Weights of a small GPT-style language model, trained from scratch on English Wikipedia.
Architecture: learned positions, no biases in attention or MLP, normalized queries and keys.
Training: a variant of Adam for these matrices, 730M tokens, 6305 steps.
MLP neurons of a small language model. Each row is named by its layer, matrix (up: input weights; down: output weights) and neuron, and shows model dimensions 64-191. Each number is 128 + 32 x the weight over its row's rms, rounded and kept within 0 to 255. Numbers have three digits each.
After each neuron's rows, "fires on" lists the tokens most often at its 100 highest values on Wikipedia text that the model never trained on.

L6.up593:151120119079110134123188067159129139070138153134138153238144117131181182119094158088171142117149165128156117123144100101116068116100101150157148173068157151141116165112094119075080186111188083154132153141076106072150159081148153114157086128106124070150126137141140188074128158138117050124127143094117169088084143110118073139145151157168156099138128156179137094188117104147184106171107
L6.down593:122098097070075119124147152095122126129120130114151143130100143149109153093151158075103148093130108176107084111152167171129128138177067152169140151089072096078179179145143150079125086115143154024159112111138133102119102041126146125123120132103108106154107155150095089097107123114082122110041148132120177137081167132176114158179114151100103178105095104135160114113125147165192131100108
fires on: "\n", ".", "-", "\n\n", ")\n"

L6.up144:175126091131097096098115114127119094143106065160134130160150123080095067130112124136116144127102213138073116167128133122121130119103085133175119146139150168098105077085147091149114107073128096098125133115097101059098145106120119110113124069123103187079125111101143130061139085157119128193142142124059159121152102148138137111105066117145143172177151112095080055120153146131092118079148
L6.down144:154173187128136176096149152074101175084091145127155156120149116105099201109135151115193131169113062099135139171138075193128147148131091114133082093094116065141145113173089122125087096183135104150139196173131102150129121139125101134091177177054108128105165167119106104172094124097127146096153116123123127128108167115067119135132164121150117092012121101161111139139146140087139148092161
fires on: " and", "s"

L6.up333:126150135147185142128141148086136088129141124110130095169177153117112055121117116088183116148150115148091137120083079123101174170135100100077137168113131127130110134095066105121141130106156085154132139131178168154189128160078152143150136114105160066129142147167155159085169100114070169155137138108089087149178137149100156168124117092188098132149159132128164141133114157121068127120131
L6.down333:149112154087111125145171127067126140069077120082089111151129130119113198134156162140111074086087169089137115126178119118127133148149199081142125128192142090216150061190172081132093090140105108137110139152171095150112140152132130113167181124051112167136181094141116148142138126083132142135076170186074139126153137118133130154141131122128239087119127164111133117146128139145133097184136
fires on: "\n\n", ".\n", "\n", ",", ")\n", ".\n\n"

L2.up300:095099112125142143137138094076127102112123159111137114112163099117120083114146150146135078196142124144120169138119175095127112138153114055153089164163123132101090160178150129148134150131075112091142088129156062150137147133162150092139135132212152110170130119126118154066090100175121123162153148174092108143157148126099139162087136186125150138102182118140114077186069144120173119167137
L2.down300:161137072059108194067139189147120175109094091156116126187115107130104182103140129113152138110104116152186075086099134132108174142051145177090157095144164095126129100125185142082123136124130158139145155141121182103180114094125090163115162145095121151115150178117118079105105223136150134118108124129112124105114153159127123132131122094160127145083142142121109115167170139139149140156145
fires on: " |", ":", "===", "-", " by", " to"

L6.up35:034110149189161150169144132143121111099134132150187170154155097068099086110097150109088124147098224157114135123141123136095082124168106108093100188109121179093099140139107165141132144090124111106155086102164130102191130079146187148098187125149134226101137120125124177082120059125119132147132140129182094148070102174128126139076136133150121150161085111105116077145121130169114150125110
L6.down35:124106129135144095148068097105132183130141164106108124114172158155117128115171148158155077069136108089117150164146168137179091108142115121115120105121116123140163161149147116088125156136112112096205134119088113121096135131180141156153126175109116130167133155030184111151070175146162132171076153115196127115159162142157107132098154162125141092127100160117122073157119081147108082108129
fires on: ",", "–", " (", "-", " School", " /"

L2.up210:104078135128141111112108132119144085183131088129120145098114106095128140127168066159132174128111101148161136101038154071163072101079091092108087138088130162143150160089127109116104171097134085097170159095136094109134147136111092155138170044097082138121155108149109118131104128178137115123168115117092136173135183143144104106141191098134138156151094136079129059126133064086090170103222
L2.down210:153121144147119119135076135116152150069115082103094158138101154074113146129156109152174141084100129117102079128114124142137103069136120115151107125127161180129180161122133086145088150144168103155191133124126040032141129146096127135137102161086136096138155144085153121182134148127146098165125163161086204187176159116109088133136093093077115125184130130146064107101168146099158129114124
fires on: "ar", "Mar", " Bar", " bar", " mar", "bar"

L6.up727:132135122139137094120136135061117058158077182143096162107155105107168075094066139138138111122104103192111118110109086129147111142134158137192176151121125129137076145072120171167067183147155134128194140121142150140099199190134120139119115182098162152112173136128165217123135126117108086127144139152082150152044058137113138035145142105184113099190153144147098134125145132144095068162152
L6.down727:133128111171135173129126105160132171131132122123141125136096120171116135120145120130107098036166110145115169152182076108055078157126100055119149133091113095136177102169097104133155178133121072136112097136137074147065121166133136173163138138148140097148157193124164125109177143092124138150108189113140146137181154079078156098117124123064121120107157077086169146147072146154090077123105
fires on: ",", " (", " side", " area"

L6.up1716:137108117096175164147148079123160092141111128126195111190103115119125091090064085155103077071147126119119132116115129158129096100073136168086126132121132125089121121141168096113194109112136135097112111116117194133186118178066153078106109093147134146113115156124170132148078104174117123187128058053191121108129135146099130137123120167163122166117199102101146148123150118172211101104088
L6.down1716:162070137090165140167137140081173106083127111136173123082092098162075104081088117102129151113141093092108167100142109128096076150094174151161113127109152166059122153135210135144130135191112109124127135087089204114157155163143123075084056152126111115109176085099173073204081155122166194118154081154139097172137112184124111149098137115132127143148143039098126066089148196100255127112128
fires on: " B", " N", " G"

L2.up857:136146081150100109109142093159167079196151092157161117095106134095157081170142123085128099159133174192172178183136158100109166126160092098124135135106095139135110148095074164156090150100084092122201115132106106119125122175123119103146185126168143086137166086130104117080097172158045105132138161095096114141165130149150173070095164123132155125107164196122151163133097105084149156152140
L2.down857:157134140095119144117081142154100092127136150118123126143093051137135093125126155148151106156128133133142186126101153125119152102164172168162095129124155135133119106151185113150172122152138141149099145150169079088182170092148118132137113156178097140124106127104120093144093114091120107157094108154162120144146093132121091186090143123126143163112176143108092105143174203051117146078084
fires on: " w", " W", "'", "aw", "W"

L2.up40:172130108150125138115169108119161124156197131114132075141134137102221143166127110099176198216154176105148130143137179173138094117128112121154099152121135132096084138148106146167113151110144114145157093097065124095144168097120195100100164098171151115128117117125095158086092114129149101136132111123146091151136095140146117133100132196155162196120150127139151113130151082148139069148167
L2.down40:138167162104120162131140089163155143082124141145116161155158091136161143187107095111098148107084099144100137115122169082152114138121141147138107142129137088166147156114129134046131128118138150055134107081154096122122122123166151138074074129156164138171184180116113104123187114128135086113081128091104170137135137150217120125142134138161127109108125145046069123106111143160130076113110
fires on: "–", ".", "-"

L6.up779:118108120134155114170105139214165070163167103073142115164094151060098072101081142099091119153124166176103113184089140102097103093126108093112141151106106172136126100058101112124127093087159113190146151107109114144131091204126125192131199092135141108126078094187121167089125117127034108153138119092138090132119145111112117123080145077148114133135195172138117102119125081104111183159147
L6.down779:119108111189103129171104102151110100106135158066164157118115134111183128125128157104118131087122131147102093179128137104067135164159129122104158115133097090164150117133086140115155144091159100185132102145203119128036156165157105093105126110100095088090108022186126090146101112048127126145132116202073151148120110177132103074074099106144124061134118167121073153097100132155168133135153
fires on: ".", ":", "\n\n", " www", ".\n\n"

L6.up1653:170083077093138206091166097127153065107185094104136071113065190108116131074106093140134159180127174152176129137141133165106116141133102110129119134126076183113115176158091135109082111103132173157178169131109123128141142185158174098150147093165133104134108112121128120092149094125103054128126144136142180086150137094109161145117104086113187133070162163133065144132177088094117115129181
L6.down1653:165066072041165148128140134115157199167104130156147163116136121129107096117107136131106198151191111127158131105104130066131125177083121132102133137163113150129131115079156149146188097133121182147120073107149079104152139141116196164111125132175124171106139142143170187111147160134143143089116122157137172163135108135153125149075157089086145097111125087120131110077066109113123175134106
fires on: "A", ".", "K", "D", "J", "E"

L2.up1158:154148038110168143096131190147133105124115152145097161191104119071092104119147122123081081150177096179156212093154091183094100126106127096121167120119154144124117205068100150133101159092138128133146079099120141135165152152146141165175182079140137135103136141107166177050123082155070130130126094120100095120159142160200114160191146129138127144118131193134146163180141149071118120186159
L2.down1158:104161122105165124132143129098067145082094107116099160140183088098141126138150125073106122094120135149116064191078113092082104142159139181111149109097146141151074121128158128138192132147096095112150120132159088091220159108168166078151114151106121125123115156100206114150172139115170150122113142131133106127117133156114175136119102145135106176160153126083129160116145141212091160097117
fires on: " at", " to", " |", " for"

L2.up1369:102107081169109128032082094175105118184220179122117088081145128121136156112172116169138095146106185114125138161137147103139065131092082116110114144143115116148141139106134092142106100116132156171089134157107136144149087107104119148088124032120142157102107141134120151111072077085149121133129104154141132110131091085150128167097205144100127137128178168092140106138139091090188078133171
L2.down1369:117094130141081212149147123033112128153155093127137109110105131141105144116082129149133109114063116101182088126116117130075081095149139103153101174131119122161129107122080130148130190106065148132115096109187139176116100101127130142106102127202105136078183131099188157136140101187224114084135153134130151149129139106126141091152057144136143144158127113120140141095138076123158199102130
fires on: "E", "O", "Pro", "Ar", "ol", "re"

L6.up1534:133118162151117123161157144141133085168137134173151164169153138096143138121072148083131178126080185166153152089115113101114128148079052146159104089082118158118105115194051181119102182163168108111161140154125136115155135121106142120146075124093163175071139137138189160068153130113125075119116179120080183134147127113206117070096101097185154130150128196076099115137126125159080091128175
L6.down1534:127164112194128106139134145132140158118111116109165163097140222158103151112139144155144136042088132100071123152219119098104085167187137095144088160136159087116156100099182098110102163116062103125208168154105113172168100155164107138142158209110138150079199135120160139116120143171105176155177129197134166133118122144139165076110122145060119128144156098088120120117121134128164100125182
fires on: " (", " and", ";"

L6.up1537:099132068097148140154093156127133088111156141101092107152157082094092137109156110125046179155183134191157110102101150138128173114139134153075135115104087138111101187121113153121051125128135108090114120085098127147150086148130101117212141097144145119087058124113168132109171139097149100201119049101147113105168130136102071144191185145138093136125101063144150185123126129090088132171116
L6.down1537:158146102095139126125090144154081106146167120157105118203097142070110146102094079119098094129130128143123144108206167139139115140121114138130183122124152168179060084142163129117126127148126104095140117134132188117185185112166115127115084224097092138115156122150104124078164140130153144124105169159131132163168086151159047085086170140136146119089126132180141097160208079201098130113135
fires on: " at", " |", " on"

L2.up1048:129100103116188162134130121043188109126079173138178126148128119117152043124093156175148154101108109135108188125103169101086144173128099143139155160091137178137134169127140138163168085088172058147130116088065123198114150139176075177145147120161161138157114155178136119142161069145128153125163122065146132116101090100139165084113090080160149193151170132149132081154074065130142154084094
L2.down1048:079070120127130141073194142124106112174158151170116120151080173118133107097165074141111086145091125079172127127164156172093043053141073089078130093116133092139116114119117123140104104092121129146114116169121101071158129157152105149132151122121100107123116051136136113157124171119107182098123123109095137107169168145135128063162120124167159169117103145139153133103058066152135158103163
fires on: " born", " located", " is", " in", " place"

L2.up403:153099127183178166109067097110176135138147144200204120114156085109154134172095130140082138109104122143113144116066110131115135099130156165143106144145142181113148190169139096168117076086157087127151093103105135109152141126149145135099130133166121080111100155101159210121116070161174155121147102066162119076105081139147098071093098106154166163156128118110119149131111098118133146108068
L2.down403:140133083071156076118116080180153120115146048128101141108151203132136120131138164121084136164139132132101094066084149129141090119082155110119110157176118138129136118111173077157161142115112172091142181141132122167149132166207128090137099093145123144114102154098165078137119146135086159143059119141155102168173152101147092092162139164111106155215125144205061139145127115151179112054115
fires on: " Sch", " born", " located", "ch", " met"

L2.up20:128107102099157170140137158085166096109091075116162102132137160123136138085092165125134136143120145154162094089128183151129137165094057144182123181141149141074076176179120135138139134122146140128184148121144145167141149192139160094173145056192128156071124088134135114091122097086134080151169126086140088101152094134125112123162146134160192236094125134147117111209167122119081148155161
L2.down20:144130142100158140181065098166137081120115113136139154149116150113109083149119156131100118141131110132135119107156102069161091102094136091100142190139142152094098165139177129138111158071101124165124118083100121059158121080074146106141130121104114153182169191137117148087178163130148139164148096188073134114112120135158118148101114161151140161073175119120102149213132113147058123125089
fires on: " |", ":", ";", ")", ");"

L2.up1957:173106042089123154085110093097123077111141143113140084081162143132134126110129148153137125115083138149167163104120225172147081158083090123183122099110130103141127177132114153140132128151121118113140121140134081131135102119136160109152104098151162129107093131134160122125108112161083078132112117163165096066187169089164123091197152131126163126160141126109152158126168081132114070167178
L2.down1957:150113133111167125116118171105140133160145095161162134152076141145103073135093127163158162132085141082178103066118145133081153063089162141140158156163109141130128132146092111157127186114161142103136081146124132064178117110169153162149176147129084131128126167185132087169149092126156139196091114173172136119078151138130120110164121113153141136087167133127152086145137124101138103164185
fires on: " |", "E", "a"

L2.up763:083114076181092062154099068183154133170126049115077112140104146139206124140136087126129137075144135089101136173148104104122045103132052093129151124120130184132145149102115129095127135122100110128180122105071101113136142161116105140101140075097090126170097064173103115123097171118124159133137142061151168170119153141139134088155089079130146157097097149095093121153124105071136176133152
L2.down763:157152091144084183112087134082156122144100101052093178096124113104120127107150168187143106136130114125174130157147066129075151146142161105150118096079133129130101145178165102125126126088188174132172164124060134138145147157143185181159158125106103160087148170137139142124130083154120118157113165105053108152126109097083153144196113161108169127081184168164060158142097111115092156032153
fires on: " w", " Bar", "aw", " bar", " Wal"